MLP neurons of a small language model. Each row is named by its layer, matrix (up: input weights) and neuron, and shows model dimensions 144-207. Each number is 50 + 15 x the weight over its row's rms, rounded and kept within 0 to 99.
Before each neuron's rows, "fires after" lists the tokens most often just before its 100 highest values on Wikipedia text that the model never trained on.

fires after: " was", " is", " one", " also", " were"
L5.up356:25 63 46 48 49 39 65 27 72 47 37 50 42 41 60 48 67 33 74 42 33 59 31 33 16 59 54 55 59 40 39 20 57 45 51 26 39 69 67 67 60 66 57 36 66 38 52 47 42 62 58 51 45 51 48 34 53 35 52 47 53 64 46 45

fires after: " a", " ", " an", " the", " (", " his"
L6.up681:28 44 38 64 41 67 48 62 49 39 47 24 62 37 61 68 40 50 49 56 09 36 36 52 39 70 39 77 82 55 72 62 56 31 31 46 36 47 53 49 26 34 49 66 34 35 54 42 41 59 37 49 26 29 35 45 61 52 69 64 38 74 17 62

fires after: "1", "0", "9", "5", "7", "\n"
L4.up255:16 29 23 75 47 50 44 48 47 52 36 73 47 66 44 45 33 52 42 45 32 62 68 46 57 25 75 26 74 19 53 46 75 48 57 27 70 34 60 53 60 69 50 35 49 36 44 62 35 89 45 47 50 45 50 32 38 26 46 64 43 42 59 39

fires after: " is", " was", " years", " are", " date"
L6.up431:51 52 64 76 45 53 46 61 46 46 44 59 61 38 25 51 39 31 73 37 27 50 69 34 41 64 58 69 74 79 61 47 71 41 33 34 73 33 71 48 32 31 43 40 64 51 68 29 52 56 18 39 42 69 39 41 56 21 52 61 49 53 14 44

fires after: " |", " \"", " ", ".", "\n", " re"
L8.up1006:57 51 65 58 55 60 51 53 75 37 65 26 71 63 48 59 44 30 41 43 40 32 52 50 35 63 43 81 72 32 63 53 49 33 46 50 15 82 39 69 70 16 45 40 38 30 43 26 43 52 25 46 35 25 38 32 58 52 55 49 69 84 32 61

fires after: "\n", "-", "–", ")", "1"
L6.up45:23 42 38 53 28 43 52 59 29 50 37 58 53 76 47 61 56 40 27 37 58 63 61 59 63 29 64 45 52 44 51 50 73 54 67 35 65 76 46 60 58 47 61 33 49 51 55 51 45 67 59 42 19 33 47 44 50 50 82 53 33 70 58 70

fires after: " |", "5", " and", " "
L8.up604:53 22 59 48 61 43 49 49 37 37 57 64 63 64 50 50 39 43 58 38 27 27 22 42 24 53 45 70 73 31 51 36 45 70 51 64 32 54 36 49 55 50 62 64 40 50 25 41 49 71 33 65 63 27 40 27 61 41 77 58 47 66 23 26

fires after: " "
L5.up483:44 52 41 48 33 59 28 66 64 28 56 34 71 45 44 65 15 31 33 40 39 33 34 56 40 54 40 82 61 65 69 45 51 16 59 58 32 56 48 47 41 37 21 51 67 55 57 44 55 83 69 44 28 29 42 54 63 65 35 66 47 84 37 49

fires after: " was", " is", "-", ")", " have"
L5.up899:52 72 46 57 60 34 83 39 70 46 51 38 53 57 70 42 59 35 74 35 37 67 55 45 24 47 53 54 56 61 30 36 47 45 41 29 28 58 53 58 40 55 41 47 55 12 48 50 15 44 85 14 46 13 41 59 51 54 71 65 49 66 44 43

fires after: "\n", " ", "-", " |", "s"
L4.up559:15 55 51 54 45 65 72 45 42 42 37 46 37 74 46 74 53 39 62 53 21 49 40 35 42 62 51 44 96 36 53 72 30 47 27 84 43 54 00 40 41 37 41 61 45 46 34 48 45 45 30 48 53 39 47 30 50 44 42 68 18 72 28 31

fires after: " "
L6.up1018:18 63 54 69 49 72 44 42 65 35 54 42 62 76 14 71 45 61 69 49 16 45 33 65 25 78 34 62 62 35 48 48 59 36 52 56 67 54 43 40 27 37 39 46 56 75 50 39 35 57 71 63 48 50 43 52 49 66 46 75 55 86 31 40

fires after: "\n", " ", "|---|"
L4.up331:49 50 52 51 37 59 83 43 49 62 16 50 51 46 44 56 30 34 50 37 30 57 55 30 47 41 41 74 89 39 66 53 58 33 49 86 42 60 46 53 30 44 34 45 53 35 66 32 51 68 51 26 18 34 45 47 37 66 45 63 20 91 31 48

fires after: " p", ",", " Ro", "-", "mo", " New"
L8.up609:36 53 52 34 50 64 57 59 49 61 51 76 78 67 42 20 48 36 38 59 50 66 72 54 47 34 36 51 37 46 45 86 59 38 39 49 47 51 71 29 57 38 52 58 67 41 85 58 53 22 60 34 45 42 45 41 46 33 55 65 49 61 30 38

fires after: " was", "-", " were", " is", ";", " are"
L4.up628:74 61 61 51 43 39 64 54 64 49 58 45 68 59 52 59 43 53 66 35 06 54 58 27 28 54 58 72 62 70 41 94 98 33 62 29 62 69 52 49 34 44 66 39 71 51 92 57 51 69 52 44 45 51 40 66 58 65 48 57 63 60 46 34

fires after: " ", " |", " was"
L6.up649:60 61 58 54 77 81 48 43 67 39 52 70 35 42 34 59 16 44 55 32 15 48 30 57 14 73 51 70 64 45 56 71 32 37 65 66 36 53 41 68 49 51 38 76 41 38 28 53 47 49 49 25 44 36 41 53 36 59 72 64 43 55 24 48

fires after: " |", " ", ")", "0", "1", "."
L6.up869:56 54 61 24 46 53 51 53 49 03 40 42 82 47 51 59 32 40 55 57 50 16 35 59 40 57 51 36 70 29 40 25 44 64 44 68 33 60 30 50 51 62 31 36 68 70 27 35 58 53 41 63 45 58 15 23 70 51 69 58 40 49 46 66

fires after: " |", ",", "8", " a", "-", " Release"
L6.up589:42 66 52 63 51 83 47 55 55 73 49 71 61 46 32 55 31 53 32 34 26 70 83 54 21 28 47 41 36 43 54 97 39 39 48 20 50 48 38 81 33 17 51 41 24 43 67 45 61 49 62 45 36 46 59 47 68 68 50 68 44 48 56 37